config.yaml
num_hidden_layers: 9
hidden_size: 320
num_attention_heads: 5
num_key_value_heads: 5
head_dim: 64
intermediate_size: 1920
vocab_size: 4012
hidden_act: "quick_gelu"
norm: "rmsnorm"
norm_place: "pre"
norm_eps: 1e-05
positions: "rope"
rope_theta: 500000.0
rope_fraction: 1.0
qk_norm: true
attn_scale: 0.182
bias: "none"
tie_word_embeddings: false
parallel_block: false
extras: ["capped logits"]
init: "normal"
init_std_qkv: 0.0267
init_std_o: 0.0
init_std_up: 0.0267
init_std_down: 0.0
optimizer: "adam_variant"
learning_rate: 0.00197
lr_mult_qkv: 0.5
beta1: 0.9
beta2: 0.98
lr_head: 0.00539
warmup_steps: 327
schedule: "wsd"
decay_fraction: 0.639
decay_shape: "linear"
final_lr_fraction: 0.0
batch_tokens: 131072
max_seq_len: 512
doc_mask: true
train_tokens: 885500000
max_steps: 6756
dataset: "wikipedia_en"
MLP neurons of a small language model. Each row is named by its layer, matrix (down: output weights) and neuron, and shows model dimensions 160-287. Each number is 500 + 25 x the weight over its row's rms, rounded and kept within 0 to 999. Numbers have three digits each.
A block is one neuron, or neurons of one layer that tend to fire together. Before each block is what it responds to, as a language model described it from the Wikipedia text at the highest values.

Noun-completing suffix pieces. Final word pieces that complete an abstract noun, often in section headings or table headers, such as cerem-ony, Recogn-ition, Controvers-y.
L6.down112:491480524529496454498529482524532545488526532526518524472485506506514504474474502511555492545531526474489495526534499513475474533464475468481515464489506507511511520522525569535528513523534487517500455495468506539471465477503499527513500478498539384492478511521494482478510508481505504506487491485472482521569493558506493454518491479472477472514509492520503519524503485506535507497503
L6.down555:524476502497530501522534519515488498520514515490509527509463508528493503517476542479451506495522513495473516546484466520473553463546505497507520464499523528523564542513493476515461488495451458504530519542519503476510504460503497505498455500491510548485552524530471489481461488523519497471486500481488508455512464477509480489549487498578510512521482444484546540476500461511451466488519
L6.down935:536515510493471486490519464484509485507450482501563487512446483512501535506498489470471483511502533474490481502471523489488499489480495479530491492463512481505477488536518538487523517549478515491518492504504490528512502466505491460482477530551496490477520484545487513475507518496546484520519515540506480494524452493492520487505501518552529506489494467504471484488472565501535515503494
L6.down936:487514481445487441514471495529479523510495514474471478504504502538496524507471487516475489499503514573494471514525486467503484528531502483498505463489504534516514500455512507531490479548458524518517519525517498530509532482486535532464463542551529482519474463509477481450500519525503525531452536473457484491469468464502472520538485516446518494504513505495466493492485488440520499486493

Heading closing markers. Closing equals signs (=, ==, ===) that end wiki-markup section or article titles, e.g. "==History==", "= Roth's tree frog =", plus a few line breaks and parentheses.
L4.down60:534463471501484461481495421464490447560509461450519475486491480505488529503489541456464490471531444513521490525508504467486499446473489562494503491471471461520504530475550505501494512480502530506483482498447470488478513495473477475542541518518488531490485487500490484475488523476521482493499513540511498489474477504467513556501472509525476478518480487506497490533491516504509469500486

Decade digit of years. The third digit of four-digit years after "20", e.g. the 2 in 2023, 1 in 2017, 0 in 2006, mostly in tables and career lists.
L2.down154:514522472465491565461499505460451531530488487493473517497494461507529502483423480528473473500542494511470450517538524508535476491492477483496477503506478513468499518476475550517473505449546514495481544471482470433509471497526514536493483488511475524483519504507556461509490461485485473463472509499522471461514513556533478474491482512527514526431468528529470517504521466495484501491482
L2.down660:535518531540517488526479481509509453511490487494509494509475496470552506489520514510469475462491507505516530535511534503474470512515515509434478492516528488489524484505496481501494482509467438505479517545528486505508494478501509537502486517565485491527537509529472471508512562482556521512507489484485514469534546522459509469510462535494461490498490546510521542496489484523502549535497
L2.down734:537502533508501499490494555517540529445515519503541515542512531464554455494526491472484488499510522502482484445507536445448513482488455489493511470507513536514451496451439500494517521497524468515503474503517489527466499508506487499551535481459515482525509462487508555511522512449520544516515462519499522514538499509470514515478535502491471533526468482473508455495489451523494518500504
L2.down765:539502516480499541536472473539506505493508556491542521522485526528502481475514512516494517536482511461533503487479490515496491516483493521523520426494554477448501530498475533515492511500507505501475501477483456492451478512503492528506514489496489482463499517529479494479477493481529515461458447445527515538466479525515493517506507494531519476491521487520504462475500516508486527527536
L2.down1015:493490492479553495516489498481498485470457484489507486521502512461501501504520498515490509548495499486497507445474499495508484499486521509529509530515516554505481449499463481504528504513535534457476477439525500488525509506504508504496524487464481506531503513504488478467552450484508459471480531507485536541530489521520500468521495500518517485466472475502460485467503486495517501537488
L2.down1024:499519486495558510537497497481493484483492518532512540462540521480553496514503504517516517512500513481517502467534503513521527510537483462523533504518542527484539501526502489514465529513484515461507461484511454466491483477447514465500489517476475499512492484477467493512522454493523467467519504481494501511487496472494517467502492537498498501502446472521532491512507489426513526491490
L2.down1061:493548523487541535486491562486451524466507516523489494509482493512503509442461519502522511516513553527511530470506533512489519534496501500505529467515476527487497484492497501552467514502493549500470506515522479483439492470499516469531511503510505478492507526571519516504471541467533504522506475487487534532479530510514566512548507528509513467511470514529497473463505483490490524526493
L2.down1199:494492466509523576512486515480487528509496468487514505506477527523450524511518495512438493516493492501487441473531507478492462451522477497532495486551481505477504540517527463511529508477538516576529502474491491529478507487522510519523435455504501491480497467483487500510493504495469473463542487478492479488487482520521496527473500495490509532505462510503494492499525464455508472509525
L2.down1280:478500523538509499539490472530524554523528478475500505476536520500531510497476496516563496508506509563479496524463502466512508445459462506533477515521514488466493477473492476491496501538484526461496496510457449468474552503489532484502503494483520498513486542508475450502508495570518488496482504522550499525491502480443497491539509466502504479477494505497468455506523488497495521490536
L2.down1324:506533496494521539467491503529491504479515509482493543484491523510464513463540530556501511484523503465504487516516484534499495481495478425511502465504506498521506503538516530519477471473521495513556463500510492514516554470472492511486520522481489477475489521527538511475530475491493500452477459526510514490506509492516498455503517495509526469493515444493499487523473488454489481524487
L2.down1589:548528518499474577512517521496479491548490498477510505474471468540520473529472512538483537520489476510491494510512517495523508475507473458477490507523519486489494505437530492489499512479514541482512488501496484501511489482504502505491480492509484482479467481506496453503492498521502505459506481450551482515474473526509472514489504469466504544478469534549480500527504491527497550477529
L2.down1655:506501523467520476503507534490537513533546555514480472532468470478479510514485488508491528479454459502494475484478505515515492473492523506476483497537514507510489498503472508504502514494511545500539487484495479515478527533501509449507511465546458515499576516560509506471508484495503510447523456512493459568509497483507501488493430510528498471521493485496483494443514461530507508520490
L2.down1656:518543538500538526497458504522511518510538547480521500476492527503499505538485521502508550542535494484481479476475532466486496502496508477509471494524479510445475503500464476497512498513493546487495470544503510523494515467528484513486494512521528519514528497482511516509507504455514514483530488538547523516517444512498501478496496487447510445513547521487510457497501518489484521499491
L2.down1657:473508513473496533484519491507509483544465485512484505495504499524549524508481519533567500514508512534482488495552506494446490486468478503561476450546508504447531512507502466522497548521525533480480537523484440536448494529506526489479508507498504474500507543534523460483524458478499501446503488460538493545471511490473528432525519483523510469484533460484489468496515508491504504508530
L2.down1673:501525498520537474499542519562519515513499496475486467497469513496483508528507509520491531516496494485498542519463483444523483500474509452506521518505493483521533563477501551521501467477493564512509495476518501490491482485476520493531530489499490478510512514476494460537489488519481496523475499500467498532463495506478504477527517466534476497512513496532497494487495497483492474500489
L2.down1892:525470483509489505446508508480501472519487495504475525495477485508519536504551482497522476535486502512479501449439494552487518456578496521501514495521512508533515505512461496527514510518470528530498479492551498474479495492482500470505482488488523506507474522510514512527527503507515469466476493502520532531475475461495475506496502516503466497501501532468569493513527528473488546489513

Paragraph breaks and year digits. Fires on the second newline of a blank line that ends a paragraph, before headings or new sentences, and on the third digit of years after 18 or 19 (1989, 1872, 1956).
L2.down169:527468479512523524508521490492458497471487530525482556527500463546527504548467534519449499531498495487464502511476514505495522497495494563521503470489497502536462481464481523514487491511500526507472498528439499518494502482515475469510491487516472519516488552428550502481472473512513508441498493491515500497493510444507502552492507495475510445502447544500436496483493518500489470494490
L2.down300:516519458545550504529511504500465467488481484486472509480529477495437498525466462519493513508489502506495486486499531495520492485531530490464456501476480532492513485528498510506509514530442496439490456527472506487570515517486465503505521480527508553517488491511548530467472506582506477479474540488484464488490525507526510498510505489489535512502518503483527535507471518509476450492523
L2.down338:524486539497485550496518508473470490517520491499493513500493494515440506453488486490470506560462488509505490470522534481447471513502508464475511522459479464505528501553526506520505481515508478474503489513478517539491497513467495511456511496477510498478534500487457480553511499504510513488502471520511468497541470502473517482494491531499526517520540493461554516498484470485537497511536
L2.down683:519549491452465504462472492511493456488487454497492466489514541503510469508473518503549533514518535487486459498540448531467538551505508530510457538492511534506496459493473514518510520508534535459478520504525490487467473537512477462523514536511496509494496550519540517487496505488513493486479454488521473469535484513531509477525539554471527498504502505497502516498444521495504491455509
L2.down748:493480465497482505480452485504520493496482498516517445509480492505488495472498521502512472493524512521487488577469488468489547510508498516464535505480478516540461499442521525530513506510521481541514493497505526499495484504519481535487528480512473475520513544491466477471475551547504518552450498514542500485511507543496490518496481540457466519509483489506502489435499440527484535509435
L2.down768:556537523459556493479473514516515502485513506491527503518496508524470509478554481507552503575524465491504493504527511489508508486503521465475521530493531472464514481497541536485500527482509526512487502496491514488523502533471524502460503498497458500510446496546551455523459532540493477475475475488515527529503498495481509507503492513548501516511507535523535535486516555458491465516546
L2.down907:520493535483467527487512517498503458461484494485505515536536523508502518462517504513477508517490474532515522500528495477480513481516508531485505503501511511524512485445507488469541511501475488498517478486464483422431461505493507484517516456516481516458513513545494471502500515481527499477495482531526516536470486508529512505511523532543534475554449488509463509498477475485517468495506
L2.down1044:485510530485497489491508479491540473493507584466468501500496488474511499494482510516437502497485488541468482511500441496493526546519504507487496466512511513476484515489469541459498511492499431496484462490464519469508496519544517460492527477512552516521497502498519521521539537531506464512530469503450488518491523505505557491497486517539514486518501490502538516485431513458498494475475
L2.down1166:474484510503467513501491538539511490500494511498535515508454541523492524474474538492496493498472494518503483497488483556490515493556470494475520518476530489520487431507501491458456494513514511491472540493486523477480461513497511521533482514471487470484501487502494516512487512496496545493469504515504543489463506459482488506529517513495485481522520530509488485525493492491517524482511
L2.down1339:506486510486508476520505525493498471539495487491540496496501511485499507453487532489517513497519499483472469482475497464455479489521507477512473450505541478500508485477532519486504518530507530508522515507482509478552533539507491523519516528517468522497526507516535510476513545507527487477510457448468485499423501532510516516531558495545476485541537479493498485464524522481424449527515
L2.down1376:495476492491516500527501476465448494467488480488536495493510513484531530507499481464545490539474516498501461496547465497475546520468536484528536459501504516504529487504536508520502506515534482465484495499511499468441464472477555490492512484485503521515478461513479531499515485499512480514502472499538500466490484475513489488513532475460518511479486539536531540485505506516531463447522
L2.down1493:483477542540477501499500464523506504528548497482455481483472512518531503488537518517502489513505500535496523501456486521546513501544501517459504513558542446508487482489482467529466490518532482491521492467454499519503489540513528500483496500514497492535490517498484469537470435517510487530520478501487485499531511497464505530470517506510544501499499460487536478496527459529513535481508
L2.down1740:438593498508502487503512479518515515521529503532498531485518488495500476486504482516462493495494567490501461487505480500483503497563499507484526484527490496459520522524483511509478531493457479502511481523484546520458528532532483469485506514503475492481501513484458492507496520484455565468501487516490508519475540483492507509488451512525539517495506498479514499481474476501516509504497
L2.down1755:479501511501510499523506502451499444495501531490443486499511536539509497487497507505473451511470500484479475515451490479490488496449533508513477522498489488534519509509483493510484518504489495475461478468508519513494533536470506549450506480511539551515462515470483484540489515559478489516484504548482483543492476499461453523535487526526528504485520430487458499485511527515483487503489
L2.down1811:516518514507486522503530493510491532507497519509479502470477498465496491524477506463464477525461523493451508441485470511508480520533460546507491521501474484503472485491487504467483504495508474488457499486455491470471526443483531548499492501483499519489505517504492452487464477463505484485451491499492512504443495471491519490458533492545480502516495495502460484459524479519512538518534
L2.down1913:535496528505493543518518573521484530449515534472531526521473490488520518483437524541491463503480472481512515498494504498467494533547497462453508517506471494515474472525507482492484532473504498501469545479490495498481481497480499507496488490490466517449534518515503487524472490506459519493470486482503511472448518472464494517516502501507498473539512522496503500504494470541468523534509

Before a person's name. Tokens right before a personal name: role or title words (Minister, filmmaker, colonel), Mayor: or Spouse: in infoboxes, and first-name endings (Arth-ur, Geoff-rey).
L6.down246:505502507456493516492506516470526517517476467507492569502482498509497532492476512497522507469529494505501506526510535525479449517486487449468509534475478490482479526518493492545494472540459487502551457478513481461483497481515507511502463523506501516472462455496462475500520521515468465479514482493465506523485528481500493486523523476472500496459543525518500497520528489534497540516515
L6.down1128:474448511504506515527478517542515496489447520529491527533465490549518494516531524534515503581510534483526515497520491515513514511496450516491512515509515513503485481529488531556521476493489511503485507496507483463474474505511512545534557538481472469461489472505501534496454518469506468486522522527484469492495511521488505520460527490481509516505493490498439504535490546501523531505475
L6.down1384:498500515496513524491480512523480521445498484503508498535500505502578483527532473468513478553536523509493552489504495475534505513531453497490495526519498523480503510475510519543484510498465512484518480512526519485465497485479530539492540514498505485452479475537521533484492497486497534457468450481458509513481487528509509489485490494496478551518487515467487540532525483509462515502505
L6.down1438:462496484533492481484478512491487461497464505515476527489487520547512496519461504500477495480506488465480524530520499493493516528467489530481494474520518483489543516523505516522530516509508494466468517542485517533483493470475473481498496528509486527491501526478534474486502500501500485543474461511524489527476490496513462506530559531504526505497506549491514509556479459464485555512427

Year digits mid-number. Third digit of four-digit years, split one digit per token, in tables, season ranges and date lists, such as 20-1-1, 19-8-1, 16-7-4; occasionally mid-word fragments like Uzbe-k-istan.
L4.down455:501442480511517538517498500499514472494492453485536493518457555530529511510439490474514479514527572528481562479517537487461465525502522441476479487507508482518516499523541541502493530467476488502465429476534470488507464532465477470537511480469523436489485509489527498503571490505502512509484491499484491522469508545471453452503524515507502517469488484515522496529505515520494539520542

Paragraph-break second newline. The second newline of a blank line between paragraphs in Wikipedia articles, right before a new paragraph or ==Section== heading.
L6.down552:515499461456484508505510484472524496509497535484466484491492480506492460493499516520481509472566533465520496516450471521479504504568484491511493499513480539515513490514508478522519482497509538465484507503518520505503507474527507511493511472516533542515456490489510516491484506441521484556498481504486501549465476469485525479522516492504499495503468466507519531525497482558540484507475
L6.down1134:445521440511487523501488456492495520431502493535534467492492527493536481512529500479473504473518504505513484468492505535468540518481501516513491480493486579520503503529499506461559490546529541501523509460515528510493484447520529501514510476484502481514480502514512535552559527471528485474499526540487519556504495485522491514526489528504462478503469475527477499534531425536529499483511
L6.down1164:525520536521521536495537488468494468479520520494525527528506473457508462553528497484487471503526518499489512529481492497500511516530486468498464512466506533527551485518459493498543478491526544475484469503476469482440479491496480494517481488516494514461514494491459514537507512530465472516492463517538510511504500525512524455489515465508463524522487515497536510478491505512500499467507
L6.down1568:531529417509466507495471490493470456547521547468521490501528510496471518500501531503481531481464484517482454516516445518489516503513489473525500486542555502478509470515455512467452520532543503446434534488527520489516464466524525503525479483524499508478514488519494498520473477505535478508507480518486561515497488508450505511553501575493546506498436486479504486508516483492516473459503

Year tens digit. The third digit (the decade) of four-digit years, e.g. 19|5|3, 18|4|7, 20|1|3, mostly in full dates and "born"/"in" phrases.
L4.down524:455517510517492471492526524487481506514523513484478477510523466492489508522455497461504492525509489500496460481501480486486545490442475505498468532511496511519480491517506476491504478498495489465484493509523540474451503502481506501446475517478533456548479484478478503486517503514478454423542498481501515492497481520472489482472517456453512490497463497533543553558451501506478498485554

Section heading closers. Closing equals signs of wiki section headings such as ==History==, ==Cast==, ===Symmetry===, plus some line breaks and table rows.
L2.down28:460480491543517506490467472502518510531499465502492465496499486493521502491487494520493522517516503515488487521527501499503545501513498511511497519509498459529480468519519516512489422518488481497527524512490532477555546493509480474507489471453445494520492484526511493483498523512500471486492508467477526448534473521505496469491469510477515463528488484499490493484490473479484505487521
L2.down108:479490523542538480503554531467532457538474462536489488467494505486479564444506490485498515513530510516518513509463487515491481466501466478455530493500510494506536498521496507539499471462481509496503506480509529520479515508521500510510488494525449489539512457478520496513502508471534461520447507472491504476477510519483535483506487494495525489509477486467487464496537526486445501525488
L2.down450:496513507497518505525509507527560497494483535525490509506514518488525512475514540508518516524591521520516536496538512548501521460524524496505506488517470470500485495482503497459478500499510482515498499525526539488515534550534463445507497483524476525454481513462581491513498491488530476486500512542548505504514513483527486476476545446479506491451500525480513524502500493461458461497509
L2.down557:545499522492481441463498486459503455519474477574517526497523522505509495505519547505453500468516446493511502484468497526507513429515478532513524525463494491501499457485487491522507484490492531512479513506488520481488545499464507510478488478492526504498504454470521467464517538492498477482545525486477496488515539509517480504472487517494511493497457524511484478526495495475525486512495
L2.down593:471536457479539470518495528521500500482515469509518517510492500460494454528494478510456540496468494494474539501466505515487471521483477516493516460518483515468489507521525508491493480477500499487504467516520481479481520496475508510493549509485437460524508503472480483504518492469440502492471499488483495500508450520484478499545530458511509501516474464528524489473478501559440480512503
L2.down760:498516518460443534505503544473499559501513494523522474540473522521490490510447502500504488454506474520532524467490495504545486511495511510501433507462505502478526478477505494503507497512485485508509496508471475504528529508474528516522517512472486488480544487503437503515480520544521535529474535502486509527481493499518502475464518462500498531489468494472502462491496529498480518551556
L2.down827:488534518475467506494473467503469488486504418471459492496524521465464492483481503467491517550469467476489508517485496491534531502481505453503519477489503517538476507537504483504550518504520500519452520512523537491548522518516501553519522506521480496514504517464476501473506470436545497519469499514473519448513459475494485468495495562469498441517484494511482531495552521547490520499472
L2.down831:475525504481465498529517464450503483500532518544497520523480514455476508535526467554478513478541512469468542489497516458498514522500507440517450514510488583483490473480482507503507478493499475530533478482499530474500518451524439515505538544502495519500464506525528438531497497468503500484476487496527481509495498483500490541526513529493523492474450467488502477482514496517473494508560
L2.down938:488480556530467518504505499497528503514566485547515533469510475462456508499540513504502486539524491489508498510521484461488520553529528491455488464479495471521452483494514446500508512497525504485483441504487516529521508514549482475488494518513503489516510486485541531462490498530472488516490502450533537482518479522468501483506425539476510470517481495509501529470543457519533487523518
L2.down1000:522474509466526505504479500461514455522462443507495527511499520504486487498478502477489500475513541504501526472498462506544523475446483503521524467482493476524469450514499498516466499538469514493487472493469568465463523480518472508484494471513482498525501517503487487487495531421525480508513535504438519482483501482488489499519482540489486480510474492470483543515498522517515484482444
L2.down1051:518478503497491506540514432487529507503483461481501495504522490521531496533538521491500503495529537435508453541512542517493534439509476545524495482486525527479500486494494460501489444471526540562462560486474501442497528509457532492470511511536474539531462502514454499529499476446519475487511488527501500486463460504517482532493532514494500529489518445502496514508497482496519476440474
L2.down1065:500498489522537513492496466529497527535489479531515523486508455498446510474487485529488525487560529514505455517481490445506514511493494501498510447475508506480530549508568557491503504512506518507464464473474534491551508462545453529469522450471472453505530510436520499477548494535501492543535477489504528463484492538468494478519456510483482511496511484454464509487492490465532467500492
L2.down1157:483425481530497492499436501483516504526525471512458463484483498496481490479485502550517499493542512493497522477454468542483497542459504535499500488460461510504484500472482437527503518477478497513483479533500493465475502507510512542496511519457493491460501472537494470489518437469480485515498518517523504464511502517491541478438468501509515500488492517508509510497479486451459511492506
L2.down1319:494475520487515522476474544502518479523524522512495513535513505487482495489479484501536485505516510492534487503476508486478477501530482479515457530517472506545517501440503527493497541480519497492469468499536476516550509506493467509467497516492553495523479502475501487493494473542520493517513489482508504517519517522448529480493497494502507525533518500454485489496482464553464479533484
L2.down1359:503493523486491534551506446474529428542529506541483520505485490525497476495501511547495514476488523528496514512531484509528470480494488509517528476522519511472489451485498476489517525494465532531479474479486507484451554524474550530484492501534520471563472509492467476503515581534504505507476487478470445559480519440443483518519461498505492494499479444479495473543474498500487528501522
L2.down1776:508577491509505561485461518487555513468507505502509503541465464487518480486480527514517491497517463463524518452474491486526470541499492514494486514493505453520538463554521525483471519527491533466500474474511467504516476475459479481465514508517503465524484466477508497517529504523534474481512512532540434513507510530505495488447478491513480494543480501450524502494497530561487559520480

Word-start pieces before a suffix. Opening pieces of words that need a completion or suffix, mostly friend (his friend/s) and ob in object, also discover, Ar, coll.
L2.down115:480510498518522482484462495501485480500514452490513503468465490490535488444554496478523491517521507482503494521523487457490480453502510465500483524518496476482492510497492471472466501451501498438483516520494514495475492494474524515542469488517511511519496529517490478480570518516544503536504479531465496483471470540514514484512493533504501481495492525506562493525532535484499530483483
L2.down161:482517526517480487500497539495488479522487532483455527506522497487510457512497499509435499485488497515473483440515507483543493496483498490497504482492543485480495516472488514588539543484485496485515517479513481499549496489505485523505520494501519493498523494477489509492475490486517514504514498489517558493466563536469529532508504487511480483481482503446534468500493531427508496481467
L2.down174:567476517470495516442529506515481478493532486501464529530487523495527494506501447497501547468491505488520511446490500452502505541533509480497492475489511500492489523462505486511545492515473538491517508549545524510518504513525474516455505456524467485541521492505520517513496486506500462523468508472544504508481532493488531477487441513473484507470473486469504523474494497485509471508460
L2.down220:503480524497497500481543535492463517504527529495472439486470521515494505469530496496484492518464484541548533472474512497478474527496508496460454517488485483510511487491491475501486511484469479500534493492530512543506500488520468506523475492488507472502470495494485441461515486526504518521477551476499528511502514523514482517490530522541500520486463541473538483496511521523472460514512
L2.down431:515508544445499484481498517503515514493499504448513504530516524512482513501514500477463466471496531483521536486511526518536526464495466469552462509557541499508493560479511520495521512435465508494528505504499487473487523510517507486533492507486514476521484461495536497495507495513487473501519483496527493509517480512495508495500491524508486496445520515537553444538489507470505514550505
L2.down453:521524489532483521479518463504507520478516502485498512493488523472528480499497497519529508495473516486520543474528515526511470505521534481515489527547544538535504549551538507508488493498466481455511504510540488560478466485519519529538507494515474512481512505488486518529488503509467481480500477511488514476502515519483505487496486555469520508484480513520512494493493470488549503522435
L2.down532:498518489470516485469513500519484517497513483484503478540475541473473497545510449540500534515488487489523475473485505551506469527465472484463413503487524469470510506457479529485550491467453516484510477502532523505513511514522511532494488529449488513503526459518500482503451449505526475495511541456482548527508479515533501483489473521463473500516525486511510529468513533503531482550492
L2.down637:522519479504504492498491472490503462488522508479499492451471515528493492454519499518506493477511558495482482538501482534507506505540510501486486514525521500530469512483500516529476515494495499450501478511518500483506508506510509453476475483505452517492475519508517490516458454468481486503498487509524509490493480497534499526493524517496548467477487543515490470470501523519494505506512
L2.down715:488501539496504485488491559454487500517505486507511493545510453524498524551536506482481509529487443467520534529509511483530484474480465501496487525540480526505518417471491497554488455479511502524503520514471528508496486515482473518500534505502502439440493458448477495491490473515466504493569544496509472495486497520545481504495496478476452487458490492470507469513497552528510551479492
L2.down777:491504550485495490528495492488501514474506515478482502514482513500499543510539497502524509495492493502508517536486529515506514474505473503477494500469501518509507535493512488549483476503477520519469472496488505498490507472512539528464539520531496478488483523490513494466489456553469468504518509491495511515502487523528534528510505491457497522515482484514503562490539481512505475547498
L2.down790:502494505488521502538476472467540497543491494474536485470471470454498511493503474529424489484480509497526510473539549491533480476479523496499471484454558501478521540513506496485584541487517499510539461494519515471518518498491508510535485463511441490493498510533543521522483495479511521488478518474524459482529464484525507526513524506545525520499487474520536492501497423535532509512522
L2.down806:497511510487508458535460486509485503469514496502516532509526459493485551484480520529553505486466541500480541499471485490518484470454494502528493471543477506532502475494514491528457499536495493467514416469518533524474478494497519488496485495529532560481484486502492490505507530494504480480541540509515491490477497509495506524542465496451500496510492520522502495536479497479507506468463
L2.down890:536511537457520482439503484522465527463476526483500480493495504460516515504509459500504506463499495520506524490512529487481462525496471506491500490553495513465499503496492514539495482488506501553487526458545494514515492488510478526506521546514547477490484481485544507478460513502493498497521515475512544507570508503531523500466494492503479492512505515499512506497531492479508468569512
L2.down1270:510526459466533478464470488526518481495484492495506494501591498488497482428527478465496452476498536460513528467506502492507531519500447510506525455502510511501484512489502552521480528481481478483474465513520502477499521495521498517495529522517492479531465494487507513466485512537527529491516471502515468541460508518497504485524501523511477534548520513529531485454452527524518496462470
L2.down1705:462470521483520496514457479450502481485526492468473558480557503492483458499508504534500503470543470485484504476459468537432521501508478489542496511494510455505519500545486471516484480488502478469524486539464473514525487483557525476510469461530512502472563507486473472497482480478523498481483469513458504513477497536496497505499470492471502481511526492475507530522512497489498495457533
L2.down1891:547501483485473489541489526491495521481516487501477541485523515475480519481498458561489504497532516484468497482476517508514547487527509505499484511467486543505493459525518493517517477483528469498536503505482481545540531473516503533497530486475471519546484519543482490503496463516512517491522475525492472457502493509516526452505516504514495518473526495481498560441535496457481505469486

Year decade digit. The third digit of four-digit years, mostly the "2" in 2020s years (2022, 2024) and 19x0 dates; occasionally mid-word fragments.
L6.down24:493493540506472513506476512472475519497487517506511484507504503497541527480459487496488529493433486467478468432468543483489500486547487514515488498499500459482468530519479485532523510494493464519493543484476504527477522511531522480468507498498523526479447509493509522472514483560519476460487494518500521530497532462484491449531512442482509514480477503494465511463524474513460472515516
L6.down521:499536510480469424537489470547466492506485505502508526481491519496506481516429527470535508528466515511455501502508470509553500503506492514504488510508494487516519528530521516456495517509509481483517462493475497520507473565518524475490500487477478569480458500463527477513482491487476496479449517510528485504532449521479486518463485509504515517515505519460487512521520505466469494462522
L6.down1311:510528472465530486479479474544514502531506493499505475545468495510505493543465501521509510511499496510497474523487459532512547514526509475496490488476483492482514496504509540448488462527490523476477500485478508465531504499529481497503507513514472499475485552510487464486498506528533513485500477511477516515497558495486462468519511519493518474513517459553482489452526514501493429460488
L6.down1357:453476524478506482485541504459510477518505477511528530481537505517521548500523485478455512545482484515492494486497528536532480480517526490482492472499454498473454471506500518478478496514451507454520478481513518510474504545505500454485506484461507496456528501508514485466531524521523517437507459480495510484568528443504481489546533466475512481475501473536458512452493481523511464477480